{"norm": "rmsnorm", "rope_base": 10000.0, "parallel_block": true, "beta1": 0.9, "schedule": "wsd", "train_tokens": 609300000}
MLP neurons of a small language model. Each row is named by its layer, matrix (gate and up: input weights) and neuron, and shows model dimensions 400-495. Each number is 500 + 40 x the weight over its row's rms, rounded and kept within 0 to 999. Numbers have three digits each. A neuron's up and down rows have the sign that makes its largest values positive.
A block is one neuron, or neurons of one layer that tend to fire together. After each block is what it responds to, as a language model described it from the Wikipedia text at the highest values.

L13.gate194:490450515545424497509546510538476492501521538480515518532573589519438543545525522480541484525524468478533459588494505493469498493516440505479478413480579503431507498509562530565485467506519444534485484500415468474549519438562535442506514492529511469465542573493441508543470517465470499540
L13.up194:502411464505487436522563534513509451470500503420600542475560529503518525510470580511523529478516494434557505546559525478502501494499564489451493487523579529477554533500482532497464480521506488431521503550479470431546534449543492485464503518503476504473423525483527467457514587550524502528
L13.gate500:425502445508496527492492468453487481459549520480448543529498461523404518552430525530476586475515486442512565487547507481431524517524463546530491466480455559555497426458530475506441480505490477500428483468482426507473610534490538523542482473518491583460607507494530579494485490557502455570
L13.up500:559425524497522453413414478546477471442481473519515477496609480470525482494431482527443453499460448531490451502577504512506471555511537504498471559553512431443460541481523531482533529514513485517525488511469456500522448474498568385519558513520522460458553526472514466534456481525509510509
L13.gate633:420434454459486607545474471478479554468520487532530512535500502558527472449501510544573473475489453422540531541471516498536511537524559486563506470498427455414484519483473549512554507533542509496450486475487522457466543486439490520558452412521506526585527561480519543556498505489457417583
L13.up633:497504496512478453491476451459482476527460501569473468546491499499532482471524515517576438504466517403506489539496519554454494475493512541503422496471498435429520515475500539522507491470489498464525503489488510513510490502523530451523455525480529456529549573522580518478532501464455531431
L13.gate689:499485503527499508429495524532489497575460533513510483534474561514450471489454512551525493489537429521522452495499458530532481494468488407517517518517516519515491452457582507412467477447526549525472452521502475540503482481441551627515568484513470419494580563514489559515452545539512511509
L13.up689:495539485514441514518531431508474504484471539464414536479529495425541517553454519481546534485514457527472544516487451468442515447514541588478451558488520495533558545465551472426485516511557532494515472514432516523594454540503504525509474459577467514531555534469578547500543460459477458475
L13.gate833:488510448512521475488498510551512446500548501522480579467562538483449477475466511483572478464513451517467465575464521513456538512499511510404508455464464502501513494523457576498513487532482487492435511492496477472451496437443547509557478436501467556545528482536479500560511463512507481461
L13.up833:560494553471491583434552490462517538527481490500543506475509518601471457520542542469505542517510529490479488533542485494471483481489462500545464556582524512522496527538536510518405516472436516523469461468482531501518486502499554558470582566475535492490536525533462497502444486457510490546
L13.gate948:516490497513515519460485479481526508546518489477550499511490534466498581519536530493513523495503475446448474489471464553492471483533452520500526497557531569495630438445482541516487526535488451507492478524458481514482461444491475426463488588496570467437582519480534494459511489537525485535
L13.up948:441519480482498531482555472549493504427469501480510447458433496545541463453450541429574465529545536511527459529386496514508539532586485448500492526535432532462523458533466560509520506505484472491465492472485428535570502495388405478505516554563537434496497544471546463547504497489449491608
L13.gate1202:509540552545543511475491497449495490411480522480464436488437571456481565406391540531493530538518492459553488546518510442547492442494458508524416489585498487483442534458551514490537543532477498489553485488508458430512502457483477523425505479488568492491496546549546494498499561446517545540
L13.up1202:493460530496545486418498565477532555559579449480456510506466433520438576526416451491432542477455420506504462463482508397482564485456559504497486491467458500486475520536490511485475513525502544513497433483519501489502451526502509510507471475502493540470487487450446449468412409470581477494
L13.gate1491:560518502446520592478429456499489548588570483480500463498519495553496451566443482496511530518450472451547505553516560499444481490472545446566431525459524541469522516428483501457492543545452459464484489433552528464478454491556518458534521535514489469479433472491549592518445443545451472513
L13.up1491:453563498435498467449466385472505567514475548494532442546459410575521470433522595470479512456530465429533495553514521494504515498559549528489506533522524456406535549489530556509574484503491495506501537484550515457472459533468450619525485515610535491424495521542478541564470462496491509469
Responds to: Foreign name word-pieces. Early or middle word-pieces of transliterated non-English names, mostly Indian, Arabic and Hebrew, like acher in Kacheri, ah in Kahlon, anth in Kanthirava.

L6.gate723:459555531502456495423467458515583508457512443461545500556418516445590520525536432522593522504520507530494462485496492469457528429510465526453445455510455545555498542513528468496463542483412507478472486498504480511493515540517530473493440471557491456509539538429508445419508439539553556517
L6.up723:521490502512497479482542537498540526527561570426592510510587445492526509440495468498572509466440496504558518512455474492500445450500453563619485482437519441479496492495471510525476562511527528480448457593538481426551542483427454515462500524572487483499498523408546494475539516501467513567
Responds to: Name-ending subword pieces. Final word pieces completing a split proper name, mostly personal or place names, as in Byr-ne, Isab-ela, Sh-am-rock, Rem-y; occasionally ordinary split words or headings.

L13.gate233:553532505424483554485543483514499455479490570552515515428467521510460459456455532529560511483538494472474505532505524480524474533405508544537444490511481498503465469528496481461531485512471428495490513581534474414548563523445507489506518538458488509463578501502487477514462468431524454535
L13.up233:565484457495432537456600565427594444446434469549559504501470550495483497444492537576533522504528550549519520544550522501454491495393581507469499479564488535454542484447529505435513487501558495519499562550548577460502531499401513481504545581474514527507523481532485518544499469458516501546
L13.gate431:491517484483508485473548458575504503516501530519464574529537446512432442529528510512520447470554429404471457480425512441432453451547489514504489500507508424546526465543480484529499545534488433509497492491533481491464438527514420448498536487500535463501470596389458540519515520503527502507
L13.up431:549517467542419497457528487459514501530459521442572498550468485463529519500472471442528496487485558595484498520509575519471516497484504425544491437501499483442499530522502452448402532472540469489553497489545472483554519464572517507563446478504535542497511502500541480431548566519483508526
L13.gate910:523536490523471520539512551465470452468518497515518507516536524477434511429504447467438446450545487427458522458467551504527488454467420548504567455474440515499507496493505516455498482571517452492470527483578482521481567521446510521527525538473514584462534563562541526544502479479410498553
L13.up910:488499484505521462555522508459529445473480452470496479519485512474428518468485592484450429481498545581536376422522540477553544530437385472499454458505526515504471574550519514442521433475539447518468454526509515479524554510500591516521533538428470497534567452507474486407514496487516540454
L13.gate932:592522520490526482532546511489531436560527493425460425526535503459523502455491507467499487487485484529563519477483599498465492462521454429449513446579419495499545587519501461458554471480458568563541524503568505533473531525592569536474460553478524577596481539482515491489528500453484436543
L13.up932:504462507490499482454495496517514503445525604444495561507457527531481523475511512509480499558474451501587487482580501532496464515530453493566520508536469547514431540500490552465572508523500481565533567567489526457511547571553552478509413490470566527550501549519481491527438488472499475527
L13.gate1086:532498508504463563520488489487466487470491511508540553482549591464431479508434407446453510470547425509482569451453488492458524460551370473580533451478479531521454462476576498543504508540458452467531537500555448532440622438471531488413555485467522528490532503547463507508531510513516519514
L13.up1086:536517461491487583487555510467550472553512477488448491435480518460514457507554495480429444490443499571530485553492573445531550510511440479498555403499509492481484515469532524569514465459526502450509486516551436598493525480455547516486500501445533494509549507525514480447524494489470478432
L13.gate1094:537621542490407534512400492506517591551547461549518487533534545541503448478509467495509484447576523537514486583487502527532505514490415526514483489493577457490436537506508469476480446544550504535481508543467407469435521545507483467471555495535587508592517528558529539486514502516611505504
L13.up1094:521495522487474503501534512478549547577479450420518457611489556456498481616556476548446484541413489489441581490481547495526479503500506505455489452540514547504510492519500520523534403459497515478489526496532484372480531514482522504454550488503552529578475526544484520452501526491513454481
L13.gate1185:463463432440458518454477551481571476529531496516456509525472481513451524536498503513506524495543582417481524466558540463486449500482465476584444455496558486493474511501520527508541461529508479509481462468502498441518465501480499516474527596465489474531497471434436509555477532390549483494
L13.up1185:558572531511523504471494532492504589505392500533441536449454483506525459475518486596524496478588498480487484520517458492473510429530415495527502519474523457363440510494578502489581507489517453544527521511457533441447536550477495531492509527480562505423516522505509501563497448458474495478
L13.gate1518:505523491506572461527556527571520500509509495405452557509467543535514543448480539526521558499483541438488493451493496485450482502536485507560499525554488496517460483549523486451491532560543497505506429509441462512516536539506517438517454523504517493506494506448547464561507518506465501488
L13.up1518:414464494478570528491480489504481440554449518547477492545509544618509522376522526482531567463515525509473605484458472456444504483549426502427513495578536490441504570441517517432448461491576491489457418515512503478492517435463521509459480435516445531441545454462460555503499559462520444504
Responds to: Year tokens in dates. Four-digit year tokens completing dates, ranges and citations, e.g. after a month, a comma, "in", or a dash ("1898–1906", "July 2017").

L6.gate60:503464539615486453491480480489551458520535568477516486463536514542466467388463504484549502468545478518481469475468455613565476510517413512522566469505501535552478495519635499524491515530438533431432497533495443565503523439487477497562492452516527571538500426485506532554560532465509476534
L6.up60:591567481492525524532535496444486488556499509529458493461546508576432483446505487554485453509452423486519580511518447540513486480450414510456488453526483507533484499489506499472515516535546491565492550545557423514501533560477525522486496491484546517475525512478563524474496458580485485486
Responds to: Four-digit year tokens. Four-digit years from about 1870 to 2020 in any context: full dates, born years, film and election headings, list entries, such as 2001, 1950, 2018.

L5.gate103:567481533495487477515525508536480523535463498452507509443427494443422483469489545519506492477504532534497512538566498595582511530480470513440502472527470568471487492475481483463525512530517482498551493582488461528538521520512518460525444472446519549523505426513452500551493569482463498498
L5.up103:460492504596543469552481529536441533458465513557561474464442546469477530515496517413505559567501597579507541513534467483511501479506533458518526528526511469552444466504492477557499469549551553436568445475554487479492522450479500504517413554524500455567483533523483476496585490560513423489
L5.gate142:451532473613461544440533449475480503542572526515537485526524531471508478526537458545520464497553449463503502506529498495524473492401465520485524514512491510475524490494546398457393483437465522414489469389497462471480525491538490457496488554517522531493531530462426518521555586526521510537
L5.up142:552470471465506567434507531421519497513534548571552439578506465428519460494526563535506495509513487442564513502530561461428494508424493441487531464528527517459452460471503514494480505527538559462461524462463538517528542473531490524583460517516573460486498434456452451482560567419470501492
L5.gate607:579539522545487516470531497439571465549476503510481466507511477548550516484431500507479515479440481550593520534524484544494541522539478478429451511542495478503478557485516490545461505525508472468502516534521458391593435485553563438532463473490573515576528546503468487479482486532499443428
L5.up607:547441487518405576544456501452505456458508485484466488515545510460489470582458512466460501567448454471546531534538487480492494516430497503507427538546613463501539483496518483552504458428477579491478506445514463487497520529502543455447423514540547516575624512505427480574448463491554474495
L5.gate799:526455559534510488547545436500494548440593547525471506554474493452396483444535550496576484434544543456453492537523464501478483495533496514582475514477409529443461470569479546533491570558392522546469517509484502567528507520558452497473436475501571509473561525480508464535532533505506468480
L5.up799:543493518567506487537521506483488441487506524462448563466494492523439541470569520527487531510499558521522484484579436574520509438482575550500529502543435519521442504526483529534466541557442537555522504475543495506528525473509456513468431441489542478565499498487458450497581506481483458564
L5.gate907:450466490561457509436496487572527532572471494542459504429541556538505554457384505548545510459544487520493484463473471548514428511518504484510481481546553496464496501521435510521544496517543485553478535467534438505510464502546515513564439467527559449519631426541558497502483517510534452473
L5.up907:512478459589506463519552436521408549458550495518475470414469537473527480532500505441495467411504585479516522492450388502534509490507456503520499497493506522438530494596526544523505532477484492461526554517537492547477482556453461551550489524551518533509573499455484433515512470527541495459
L5.gate1207:576539529518488433473539515491484526529583462592463477525543453490490454538441485496567502518558490538516499511499519594534514537494503504540484576480551429484476485560507480502482506519483503582542463517513487475551487510534467534436496524462480454501588535443496483509418541470510402497
L5.up1207:545526498463500483430475534483492525540524506557518429519543466513455503575524535464522556545478432567522491420598517533510450474461494511578499498495485449514459463527487547451489476507510465477454407494446471475545409574455479476529458518497495472487564507422529518466458465499519477482
L5.gate1370:470440531514461507477554485512501517554512429561501544454464506462503496546489471442472439455493567462535473490473482514410417560549480448482468486458493500503453478584507517491563511512509497560483489499506450521484519547532519456479497495488431485570572513500560483535564543502503478417
L5.up1370:557463457510556502549462501506510536516538466519504506501470515576557558578630571509582501464510491519545468468442497503480497566507498496520575475505468504540544571534477434493567509490473494442535544483550500505546454493623517483476535502529464502493466502429546475552488503564520511543
L5.gate1481:485552557463490504426514462518485569530515442517470552430562509575525486513429499459502465474548581502506496542394503505503480520549532475543547425506457469408526491543503486562495503534460448561567594541499488500465502518444437497466497462519516517511486454553484474544499518542493441515
L5.up1481:503494454486480534468466484511463514573503499497505474526532544452492542511563460476473458440579491468497529538461523532524467510479524526506567518474464462432512449474516496548497521466432509539523506536458511551509522486492568463434488519454538553501550444525496471517516514486517542500
Responds to: Chart and release details. Years, colons and prepositions in music chart tables, discographies and citations, e.g. "Released:", "(1984)", "US Billboard", "charted at 32 on".

L5.gate239:516502480488555554519472507498401480514523522501495554540526448437560495488510466450504419409566459457460504528499536527505488537472465463531483454560512450495453392498525461479581525529637443539554542534483482541525522492495435461442550427465458516457518567532443514500431505488560553472
L5.up239:502497445493495436463506472426488423422440481526481584493463532511470505515494523499517405484493513538470505414474476546535542508537500502540513442560530540584541408485547602524513540449506572493544450381531459475489516493508461515446496504459380471539515461585492585472485517548487517520
L5.gate700:443530453485495518473532467514439519514476516499553498530507479453498448500503436540565482442554481511452507472488497478520524467496505429565477527540489478472497503459515548530565513575502484428436497387468471519524507456467553543525555422548484485465528501536492542510494561475588474523
L5.up700:488501504461444534547425508503509532543432497489497455525600542495497437598485441540472472433459405538472522521517540501514543537497482412514486496495571468538535518523483540470443440559445441449450540447516477485536508434474509562470548541508496462524553543546507543460506575506561474512
L5.gate779:559488587479430539480509422502490554571424457516489489465576552554515495553427425481496500539448512516550514433548482519474474458498504447525595458513516503494561447587499448480442505549444486513555486474511523539495537433527548473544507552486501494493504410545508554542502518511475405502
L5.up779:540447490463553510495477502469452493570476495503504526525501484541542515489514491521502503515496520571509429480530473458533489435522496493510518536539459451408489503487437490497475472535434505496539507465509504452519546567503573496479451445542525465504490526582559562497489509475492451523
L5.gate871:509553479494555487529479462475471493516521459427434559435525496525511461491525425554466513454489476475474589502513461481510487486419516472457538524438524476481547494544539521466420538500478535433530515489524455431495486511460463503422561545471547515431523463543487538448502505479496539553
L5.up871:517539484425596449473507529546571466451534539383469418488521503541584531470514463507509489516482532511506537431555423509506534455481492478546554526507531522547514457485517483492555521531495582542396577492530562480468467493505541484521493557499476503358512478521483510527517491469474458529
L5.gate927:397527474455490444450483533565522540508523496550530458582536488482559477467567561484466468500510494547445545495523520472433492466408516504504437454427480471512498460500472479431525500536490468517479508460467562520481551487487530507511544416501485549503448439423506527426493562502482575469
L5.up927:496592425490510506509421518552529564505537505452424521547508477558459538497496466523522514532466486527488473565433484499533521444530605442528508547550574484513588565489538492521545541527433486530466566527460496448577530491542522490412460493493400519511494543500476470449465557484501480486
L5.gate1069:446515439445446528523553458575377492552428474513456513450528483532525455481476466490460530509547480502453574518482540429526556504501571434410519485472497502508491491485487506473447458543502472437532440516475453455595419480494569452476541513511425531461550510506466518458488543480542503506
L5.up1069:483447489459481449548494490458468460542453546549473466531471534537432503443522540481474416461546515607539445545662487486528524485483481480512492496501449521461467436505575482477577514499513472512535518528561477448497518523489485445470504491466449526494442538480487528568508529531441510495
L5.gate1314:466536475476467525548464517478492498465469508514537466605538409429471475533550488542517424493469495482461441509449523507458570487514541560498469471487533453498474464518518407521545540534507495609432464461538469456460555526523401558438527517537512468434473465501441518481459435506400500470
L5.up1314:441538529509495584483587474505555466559434547566537457498541493551532485527441460508499470451543438520515512511462475466474400501537511498540498525455503484511500409488502534472536430451537508524493471488514465490492590473515491534456487476477425497489508541529502521558472556549527507474
L5.gate1367:550530494528535570513553547492530498510554544494557487588477470506525434521505502424427531427465509510505507491532518436526569478492544508519572509514457496498376477487519520546528422495518525503540429456488507545481547522511515511559448522487444408497478523502462518500487508512453509460
L5.up1367:481506532446414517522536536508471482570455583505513458497483488446440505398447493505499477467528527480444539470502458486561568438509545518539518502558549519435482463559522488507515541486513485424489570544489523546488439491505484441523507444487446575484451435524514516495521567550566552498
Responds to: Heading markers and -er endings. Wiki heading equals-signs (===, ==, ====) that open or close subsection titles, plus word-final er pieces in destroyer, Garner, Frederik.

L5.gate301:477571538484426513500480430550455480512476508514475441457455595514503441552450486491507472479508515388520455522437497566503544442512450557493513500469544503546447525480495489490506554488521452549435412472489486522540503512481535440553469528516525450490512497516533481581484476499493481510
L5.up301:462524497502437483536490547519476537470433481500430495541508527468546504541509509572463518525486496537481434468435553540468510466573473509467456523484557468467505529536563520488539490446582505488539515465476481528497463431481484477459485527500437505496478560508523472557526481516444561491
L5.gate389:527556515507481475499496549521479567470527547494513453499482464480496471490519500543499473531502483508551533476586523468469469471577486472499475529532521464400479532497542445486500486569491531500547462449439483455530507565509519470544442513520490449417575522482503436503489543530527509440
L5.up389:497522499580558461462468538481464549528530513547513474489462480469508504559491517524555532485458526438545434511524502577483459462519529551412467534457541449469492471475499497483473468502500549469489451524547537522492526530485480460487455506531429494393506500512488475477523538582440473498
L5.gate395:451491478458550463387585544547490526487498472515532523523510520409542460569517448474519459456591449456482424527498521508419463512484500507522405517483485461516496425471464442505489513538577546498503515418456558537463514584484504514479455447521465465528540560517528554502511540451541600484
L5.up395:479507524491463508468519487535427504506508550520554478501457491468504458483426489492499512536485497492573420560516533533475471522521551552467414588506499506527581488525501508529506503526496558479482447453517478473499458520444478504493545476512456459534514541502456514467493500464500504510
L5.gate572:462535531487496509463542535513491532521420439481438498498521500483465508531503535507477488532561458490443471506517496466416559543498547532510467492544491509458516508489454503540544518447493475463505522490501434548469508509528513545467405450539467470478523550513519438549476521523538576496
L5.up572:487516524497539535473469477538551558478488547523557472508500478480450512444536560510486513538574474548478472477507479468491414466579493495565435477524498531464507449451547522446477533496518512469497459495535449487460431487443528540486459524492480502435493496462448521523568494481479531432
L5.gate785:472509535524497470459500517489500549508500517502446491471527614441508522500494474469505491545561439438524539518536504425492498453525391556516438517517493487434505443541493519474417559500462495492520442519434508464542501492507538499459415510454500459509599470480426475510494498508551558545
L5.up785:566566539505512509478503554476560482425490484516491554459586517518477384506463515534528559518492521445496447501513487503497481511527525534534456488527500439534457467503521533456440485416480516435498492495544470535537458485473555486459496458512515454557515543497460476435547499514485475540
L5.gate967:451523477520559482506527426467524506468511500517482499575544522500475499513450481546523483400536475506550514480427537579487561522523467450521448496514496461412478512478499547529517522477472491537442531473533482516473516519484494546424521475505518508466596487516519502516496479584577529403
L5.up967:598486500493563485531496505496536484428538423471504522503511508475518455499505530538461459496540465489559488531535522401500480513476436568490478531535437501466517496452433493539483538486482505550537445491432505568499608495557480578470463501363521548527518525518468481522455586507496516451
L5.gate1372:547513490509535507456423512509448574494521500477515518560514515517463560534411464532559506559495428417529476508425478553536514489527456544512467488541578485451587532465516532457485548534505546452466470481469513447421505508446519435510505470504514472444547516503412482476514508520482520447
L5.up1372:495540494461443535530516502461544491433442525477517530458575511441489474551480534531465517554532480513425508452461511480505457476437535442565517492437474489492482429568500500404481497531484444501490574477487493457483525507454526496472484572475490464539485430406494534535484572421512449569
L5.gate1454:507499462491525510567487534504449551516508475459550509546470462427490442524572521572571515494456554539485507504560541550488466485526539549485499485465476512465577437539488559523477526562478482550454474503562428557495511485440560489495523503494537539475557471596465496494493577522489483466
L5.up1454:507472477445549461539436480452539546482477553509446461490540526404561471573515472490507486467496529542534513466551469492483391454611453551479461451518500443506538518482492420498433449448524471556497574513536482548451529497470493518491488511557508509467446428481414430491549477516444470466
Responds to: Early word-piece continuation. Second word piece right after a word's opening capital letter or two, mostly names in lists and tables, as R-ik-er, R-ama, J-ia, Sh-ik-ai.

L6.gate587:476466557449565473551508479487479491502445550522515527514465468624440473539558498440444475476495534471494491497538527428479565459506541504565559520457473499584409487480417577419486438501557509535582510498514484434468511479447484519498528471498436475451429500518490509489612481475506500506
L6.up587:491483467458504473494535510469539486454519503419551487517476535526465477371485511520519441484532467542509455489460561491543528476517497451513527534520555515519488527491604490578511527541544539510533458538516433436538501460504468476465479442503458462483470474500448567553551533501524585506
Responds to: Wiki heading markers. Equals-sign markup around Wikipedia section and subsection headings, mostly the closing === after titles like Centers or Group, also opening markers and line-initial table pipes.

L13.gate133:486487500530522465521534458557451508537534532486548471480477417513511445442556544602470545499541534523547524429495479480499482501479465487601460506470477501482511474506477484541548531507501410523489423513495517520457530513485490510525483522532475500464539499454423453465498481593510490535
L13.up133:512406458508477431559538470484478441431492530555436545481435508464519483518495496474523514477494509490545542526516471572444449440566534572491594461514608516564497469484484552517509506562573516540502559544462466459497435547410556462497475494496534538474522539496519486525526419510466504606
L13.gate451:524540480482477513491473440566464511550551529580578493569504558540534461576521525468491552494509494472533507458435497424497485457468516457527495485520515519537467463466534543570530483543496510488457410407420454536456579523514504515559486431442437440458504551471433507520516536501525461497
L13.up451:573502390498484566619501447509486503480490500525561459548554474530504472518512496454459552440448553438543493523455493495478472466491502492635502445521515494554420453420446432554501523481487536559431479418508571526532567502483443568539490527557498433491426569516432541481549517500458477448
L13.gate996:490552495486532493543455498505491425542497526463517523463512506573446525510438532531534524510518495380532458452434420556511475532383498499489480463546533426466522463478484497443513455522512457446529463546462477497425500477478514506554459465555427500473526532470518522504487572545460468519
L13.up996:492504567522506481495538442518504485490520534491437450497487538439556451513513496557499472490435561467450423501568516427436502486545462494482446452523507517551500483434524498553494541539519530556480509436440533532489494494536495507387555541552527537569484535495478454416525545526509472463
L13.gate1135:554550423547465432494429489514481499489444554544525464497518534533556498409455462577534555417486477410515477463520476520479519429449432522536489510462572501472467430422465445410519513498476500457471555472478532468461462547410528456495539518557491448512496500511522548469566538570538505500
L13.up1135:486502467528499459537501567491487454502418492431529467489500510524495561567492512431577542451498463547503488452443495515518451586575536553532463445461432529520487494522538512465500486462547457403516490510516551512501515494470494522549574472483517494458442487469550551512503474474473467511
L13.gate1141:533426490496550492516441583491503494582420544465517506471490560484530519469485548459486529532509490490453468522492462510519468543471495496596455493507534473558456496511516448410508512505414508560509516501469485501521517481524482489512437518489475484491481513519501497591526524508519497517
L13.up1141:520485514575517448476453522507490550558472423468510519531453484468528498470488556483539501492486504553508532450525456490562521459524501505548524495572513483516476502465522490513462468496442572544404515508484432389497497469455475552472545498572465461468567561448539553483494565486503542492
L13.gate1429:532434425598498468604410472511418425530452423520562501521416498424490491521505541413504568567503487500483497490426478474420478462483470504501568510528514534514464480520436470547582472512533432485486500467531437507428543494495534475482550480518500458470455560480493543633462466486473517498
L13.up1429:465509507543543428455550529480450454536531457537523488468485481563514530491475525550558514405460538546542525506533501465449529515435475480459558490535590512449419467552498503529546549533540477455480499435540481473544512548439498542487451532494451509478562454516462494599453544456509501485
L13.gate1477:474507493507493522561520468586479475501467556480536493563537523567539499485456498498467480436567537448511517504486501515460483491552566586512523444454536446440497417489488548558450541525532514551514519451473535538492492540475476544413546448479578544489581511554475483570482420564524485555
L13.up1477:468543501447499489517519517516434534463425512475509405581515519544559530521514546463517510523483498554443535466475512438483520475517490508496555493492513544524543470530414543492566486535546491425477507490433487459516551528482485489474549491483459490525522521420523483453565481559534535501
L13.gate1527:485488471566534517481554492491408512478532484502517601507493515569536466493448522418495546436539481490515514549462520524428493498484516481554462599537590476509489466471558469512457564463532461462471487492534494531449620493469413492502534427540538467482531469498504468564547463451520486515
L13.up1527:477556457481508515558536396473451493498517416463544565505439492489535473487530544504507507460513531436496448504500423514540485525410477473526530545510493524546494494500428432558433457498605572491463504408464511448553585452469428456487582506462459459543551469492466526442531462526497426493
Responds to: Wiki heading closing marks. The closing == or === of Wikipedia section headings, e.g. Personal life==, Cast==, Mainstream===; rarely table separator rows or stray punctuation.